config.toml
head_dim = 64
beta2 = 0.99
seq_len = 1024
MLP neurons of a small language model. Each row is named by its layer, matrix (gate and up: input weights) and neuron, and shows model dimensions 32-287. Each number is 128 + 24 x the weight over its row's rms, rounded and kept within 0 to 255. Numbers have three digits each. A neuron's up and down rows have the sign that makes its largest values positive.
After each neuron's rows, "fires on" lists the tokens most often at its 100 highest values on Wikipedia text that the model never trained on.

L10.gate1323:104120132111101092135158129158134149161130125094137106144130156104100107150110149132130137131102155093121121137072137081103128156175122149132141112128129139119120112120138166118144099130128116162160181151160145158130099150117143148097147150107109109139170103139116127137128129111172104097125114096128139131118092172079158148134120128139079129110096111130183128133118112118126119149114178127145112102150124118127103061137116106141127135132139136078096113130101136142135090115099121123150132146109136105078152136124104135161115115112124151137114100124126108147120093109152082134168115101108137132120126142154106133112159172102090124141130120155093133163162161165079122117158145156139139130075100105125143130149141126135125136101073160135145153082115101131189108108123101
L10.up1323:151111132131118072114171149116117122131151093152144089146126044082126119142153156107094137099162103091083130170126114100130136148113152141134169104128139150186119108126109149083095161122090139108169168205068124087158102121120127111124138145121125140098129116088111135107091081134139096124145093130086138139148114127114129164127143122108084130109139143109164113150143124133125104145098138082129117122152112081114129119113142104120127120120143132152138127140156110122102173103133107119107090136128144121134149101098151175129110168138127108145138112117143125163106138108140129134150141084160171130133102161107106139127118137140114114082149108150134132137133118110145112171119125054116137109123141129135127105154144131143149147155080146158122089134083120162132130120103146
fires on: " and", ",", ".", " as"

L9.gate235:110142146138115123141141147182152195156123142145100110116146152123121103169142147097135165101130154084085148134128091118120127120115094131163131104134105179152142106147157104075108105177163130153133123120133134096126124158173110119117135124084130086083153119162117188132134163151185173110093102159119131154152094165129131093090101169143158127165089141127144135115168106064142140166099166121103100127109117103139100136143103127101186124181149139126130149131128124142124128084132134153136107132090111114124113093159117116098088113096130115124129133158124143162106119091163143141168116174110150115140156142154100141116111158140116102137123132117100106137158121095108120100127119150143134154095142120129141120130103127138135115121137113086104137124119141134155113094088102
L9.up235:162115157125122165133127118124139149140155132140156123142117160145144154139155150101111108074140139130145079161104175092078101157115112102174126135142147115113126094131146097104076155131098165091161158141143094143091117108137130128150115121123126091178158157112095126138138141156152142145130105117151119141152123167114092147148149168130095124160152108115152150147142139145155151100135137110167140119091157116120140131094110141122108120145106125143110128129154167179161137122149127137129138167115146137091097103139180135131160169130109086103098120074128106103149168122133099155152135163135149127088104124102119160118125157101080090115146104158154078124152138146125125089112165118098104168167115120107081175111132128083109134118121074107146117076154129157174126125124144
fires on: " |", " (", " and", ",", "m", " Score"

L4.gate521:154134089157095131131150146108116089105193147114146145098075158151102125132180135120122067146112165083135145092127152116148102140131130094177146139149155112141140133156155142086109146086141135158111144126092120122145105138105174134140120146118152150145077104147113114116092147112110100150110134093115089162118085137132105149148143134116110134134124115149121126153089101104148118073107153106111159127148095141133066114080114124164120133091128123127090132123146120114107150154125089170130107094118108209112128135144129115144168160122147117162100127110122186120104122128117103113124085108131119176088120117172122142163155127112135138113112124076108141076126140131140129115146132153145126141132119124135148127103152119142145154080106117142134145131124140147119099159152135
L4.up521:128100152108131116129137143097144111151163152138147138082143110126101164109117090120107155120111097123058119127151108079146154141155120124140151091126115123145145132113126146128152109113150137149121128116117131165104106126126145111133137107130133155109105129120103142125153113129124094126157126090141125149125138142114124146138122110132131099140086061163144095123124125125105134153126159169186172141150087108129132160142126136132136120141119118120140096125124131137094131153117104114134138136166106173148113131111164157138124154120130140168199142115115130157112139099043097156152119120157088192142144085126098083117107125112127182096127137116112154095100126165137171127128089121148102147059134136155139086112170119103160144104117114165100115116136104155136130122106149
fires on: " to", " of", ":"

L6.gate374:130107113158113138101136169124115139162118111141153105135150145114138140142158124167149121119115166137145091137168111120119128146103155105129148116159120100105136178128156077096151131117117149146063130131081105095100080123147103162123114123139167087112111132112130103135160124133168135166143140120116134107133139103125148056125112133151154126098113120154113070145166144123132113116117160159152128134118121128156153090150112146155102104132121099145179134130115147119160111084155093183080120132128121125132127144113109092112148114118132124120195138154169145170101103110129192116071119106148107096135130066130118144152164086150108089128142115171139084129122154132130075120134152160107178145115151150166109109104135127088117090118150096080093141120099178104088096130106138
L6.up374:148151109156090106085156107147148137151152119094158080134088132133108141098116131092067124175130145163074109116144155152146117107128109139089140105120131127134136125120112126136081110130063160189151111128127120108108117133158132121125159117126110126110169118135197153172153107099130112138103098169141098146176078145101147125116105125097148096120104123110119153137151113122134182104160132144115130131151174120160106171158141130152132125147125156146149145101130115137108127128091139146152101089152110143108136114102145123126113164077098089114115168139127128102114117156109110101123126144149139095132122162108109135148111149110134140161104123116118115159121110143112149104113105125127136144162093119130170092128112142132137147079117149083136127143148119167162154141106127
fires on: " that", " −", ".", " had", " were", " and"

L4.gate764:111107159086113123121131140137115106122080108060170149166138161139125113124136139108097143106164118123065160127140138108122120151079127164113153113117139148125142097116122139129124111106144161118179121164153137135135121123123109115152149123152100103120147133126122137099097099109087133092102145135164176113146182149172189142102132130130096101120107156150131098135126107130113155118141184095125164118113124112123104124096079118161147111153098158081149142110140148123107101125092137120106142166162106158120077144144094112153101103111130088125130087163135127161127144107102128125093152127126153149131078162147114120139175137115132117109103134143146114158161125137163153154157111142130101129116155103071156101096106129144158118156154145127121187109132125150110124089128129
L4.up764:135140113166132153073136148169117128131112126125139119120116152085108131145130137105145134097098133105112119175129098070147131160104127096145090129184125089116114096089117114142162117117172103133152123089098094095146128134163152162084139074140110107130137120107141092123127135114119093139126157125137119143126097197137148141117109144132126125126115128102144127184109109161143132080113112148128136134143154151140131127104142116154128116078076112155158088080123141128117105167090105176146136091137138124132152136143172117113142125166138112127138113147121137147130088100099119149122157125136157138101116150112088119141142099132171140115173126128141104113093123127122128115136099162164112171164149170136100128117108101109137128093117142138157136113129129147123136134085148
fires on: " to", " can", " will", "–", " Can", "-"

L6.gate55:149113129110109092153133095143162099167124107133088080120171098141125096105099096114111187184147133131134172166133132108114158088147158156145110090140151135118116107145120152152179165131080138163180150162183128136094139115132116134146103150118168075116147135163147165137085127119169139069123133161144163085093086145093135109135112143140083155113108162147128149142123143126124111144102111129105144098139135096122134131130138136073118103145116128125123125146171114090133133127128143097111114133127148122121115124124106129118161117137116092139149066132148154108097134111130095110153087129087130123113142123112122119134138122157143132100121095127114146114143129111119109163159114094127178120145160143147116108140126094133112118157171124107156125111134121096137108127121144
L6.up55:106144154144102117140147134097154130141166121128097186120107149101120121160127123118150137096152165108158142103100148117145139134106134155138146133146116096125158079132093158126146119125107116121097133118124118123152132138120107101147148125079130150146084146095118122134174104160128166064087115123133134149115127130131119153100079161122156139128118173130109077124127119069157146119115149127117129111141157092129118122136111142122141124140155108134098138111085120127107139140162113150155117177089163117124115153129163064137107161115112180114150098124119135169127130130176114102097156155160197130089111148146081112114149161134163087128161149109134166172181120133135125133107120162136157118131099150179135114116146145113121154119122144154127109108161136156149134118172102
fires on: " to", "==", ":", "===", " ===", " =="

L13.gate961:104151155123101078169138106128155141173116136101110123137128129158107128099160149104104110134097132109107151166108101111083107141137125158165146122099089128122115154122150113154117099159104093128132136125137118114106134167116163130122087159157177131109067137133166146161120093175155142134144160139142100105123086154137141090137162103148115151120120105107165108160131075150154127136140154145124157131162106135131120087152151125124103092118113105132149136167100150148161086118126144115137109114118124091119118129121121137157094102051091129142100076121132130059129143080145141143158130120133135122127184124117108113117161150121120114099145154122108141159170136097182132170122147114112134101111126110101113141161134115175112134124136090139136096151120118155112100127130125
L13.up961:128161155151160099144142142125164141113147116132167128161095096157108107136135177118148133105151111122155117137143076111125079135103120150161174120082148090126170140162112141096171150187144144127117170097133129088146128120148176139173129141129153145140158110073130104133127151119099116155132157135073118134118103111162090060101082143129099125166155155100125124123143114108131131149175122151135151120100154100115127082136106122115127116141125128115134107091090141118092129156087129132156129147104167084101116125143105177140093136148088109136148143168143141086145151100128142125155157140128153108105128157117083141086095144138160146119181114131123122112113169173142089084152085141116165134125134140176151152151126128174122146089085110137133146122080141113153107157140142
fires on: " and", " or", ",", ";"

L10.gate435:099107138163127125129095134106114100160107106152154173161126176116135135119166132116097160145160105133092123101090105153133118137141141103152118118109124182143127118137117119097138110100152118155124148130116134112102186141134149104153063110116098142135091161137154115148135154133118076072115108120155162114124144116133165137125120130134173161102110134137153104169132092151133107139132135133127103142099148147087087093133106112134173107087140126111152125139113112138124153118148105142139112143121109148091150150139133125170103136128157135149121049157094170187147156109152079134130096121103147092112106114167128133096150088124088140156127160161132121165163117088110140126187155085145116152124163116102108141096108110150143120112142142155105113105120119145155119107083102
L10.up435:140143155138128125155152110115190104080172099124090094170138139094106164107133124137089162156097151109117144123123117090097134114103162116112135126110123154121147135123082104116077149150089138136140151142118182120151082131136114099193092116158129156122146170150116126141112141173168149143147131136150118157143158153115122095127180151133128159122153114146137087127153112147128079145107090110125143092108191121127127119140102094135144129128104130112110115066155097137105196168121127149110147110114136141127135143096133154155107129126103075121107084107138136131129148103117092137156092104123115080135117100105109141138130120168129173093145089128151123144128140105106124108109114131082121114133076123071126124135146100122153138084136137140158139127135164100144090132168118
fires on: " and", ",", "/", " |", " or"

L13.gate875:125071127144093114109099108167132122068148143135121129170128124128117135108161145141101109098137109132121101166153174111085099162104141162145161151158154141071167134136102135132086104110146109128117152116160151163152112132175130153117144121146179132108109112101108161135116133120127149116151127108163144088083150122145156088107177108123138139109135112122142097123123107112163150137086144176166129135111122096095111145153118139172137153098087112166127119126138156126129188111109137122086122147152121150164095140147132094134163112132098091110160082205143140139182100083128142136171127115146124122125106159078101116117161133121130151120125099088143136107158149147115116138127109144110134130145142116126150141150160141132141120101097142140129101095116102122095181101150134
L13.up875:122147132110101109104120149123130072163113117114116074137138161079141106116088122090109130139108144095126103157155177140141188137106162087137135158158111140082133091109139148099126120117174130146110112110132119142141129132109097186097189149129147166144182132139087133137146147113110167092139127144135135148160138105093087097097107161117115162108128097175114132150134131090149115118110141109153147144101116157120130141060152144147138156124135145148106113125118141122147133101129108128102118117136126108115140145112139103147146167123106166131090138074110143073189116112099116129143132105110124120090114115142119146148142115147152119103135158133140142126128128134062112119145098118141101107141156120148140173133132145161112154120115107114149149070137163094130132127084117
fires on: " to", " b", " can", " we", " he"

L6.gate196:123139113161116129123149165123161149142157146120117138097100108127099129089125094147128106122124159095111095074143085131165132134138131117133147150111141158144155147135103155158132112183126085185153135117122137130155105151163121146093146162162132124171100126143142148151189168133124092143137134126168127160107116136114153123132129069166108107134109158168148148102141136112128124090154111135145171134128049125123144132148159141120097126102141115078128150113110141131173147135086089163125103122127141163138180123138144145178138147076123143103091137106148137099107090151140140139138163125132143119134108133102149096130148119133138179081109163120101136093103155107111126111101143144150108154096125111150127115120130134109134109125126096149132107097115112162103127131139117
L6.up196:119135129102125101131187152116134125115167072130126106151114167143170154125116107172139103156143128151099152125170129139097091142122123092136122130145112139135135134111090148124175118102115134169110151118105097177112091111136141122160120086121102135119087111141130102136112110152134117126116151113124105102139149105128134145131127128178145120161114173107100135132128161127137130147101151121148124144180136124136119111086166118142136132131146120135134116093131095110115081114110104142084141156144109130161162112143141136176181148149136102142120176162135154108117114100133128140121150114150135161177143148118155132160126064137124141087124158138108159124107137157152158161109145181133133125143117120135130137123144168104153160129158135126168152121126101128090113119148172
fires on: ":", " SC", " of", " for", " CD"

L4.gate660:131140122113148064109139109147102143195115133105126128115115161140118166158134109127139097181097117084147155139122170076144125146110108101137149145130095148111099087134113145119101144157161128095171121100150128136132092123124140108116114129127129102143094128089160114134093104128061128104131134148109099141122129100139106108107109117153114131164135192150148099157117148111152127142123086132132113104142155172128135100116160138106083181093137136127124115168055102143140087122117143142181111136153079127182129136103097151139132135132098147109133148150128148117128135104149122144117171118138114152122125161105112133135136131114147098110165121123122090112143123145116130124152139156115141140130169097131128122145134131113126102127121151109129101118125106114185112148101139
L4.up660:124140111112138107138128123114154088126138133108136135096087124126102125149102108145083143127138117113106113136139173126185146097126122101126119098121107124154109137113133118145145087144099153136143131086141111115096132093080116148146149115147118099119146148088120122120131133128110142142148139149124141143079126149150152171147162158093127093143104118131089128089144106119135127089076109126094162121124168126113141148167111115103161085160168131091180160148119128113072096124152157131133133136110150140134110084120154146129107144057094125120102168121105102113107141148140122091115135092125112106103132128166147157159133112124159161158135126138081112128138134174079144127103131163120100170088094137096144138067114157109134089088125166105118140105134122112134135174142117
fires on: " –", " in", " on", " by", " video", " at"

L9.gate984:151088107147131144134160113135121137140122128102098150157105139149118124157176143114103118110126148119106165133139126117138147131123086140132087087151114153145180101120170154113166115147124128123114125121115140072123146125153089095080109137106118137125154108163138182131148166080135175110157135200152124188129132145144101163135119161158124112140113131110151139143105140132093140121161095111112154110177120117137119122111093111120136129157104173144099167151099107123079133052122121167131148146118125127150111143136162123144130156131111183117142112176131117066123130130095110162144124103115132147145107147143123156128122147142153088109124124133102088105129157180121120139119128121126157145110143135161164130125128135188127123145091137111118131090102101129142102149120101
L9.up984:148123084137109116130169192143141121104166168133128206139138117132101109132120115118110146157158110152120110146095110098180131120135112110129137113184080129154123081147114136132137140171134156148103144124137118157178117141123137136133102086145091135106141140082153131109096167159129165116139121120136145125129132114155166183122096157118166106115118117108110120111136108097096113156079128110113123102129129075183144119124097130128171125160154138139092144130131124125129097150148129163086154148125101097145082122127129102156114108106091128138135100167151151135135111124132084144136130090136111081105135146105117124149102141096158105161151104072118109076140129136198142129149125121150099169088128094089126077092119140119127107115143158157141124142135139122156121149145156
fires on: "|", " in", " by", " made", " |", ","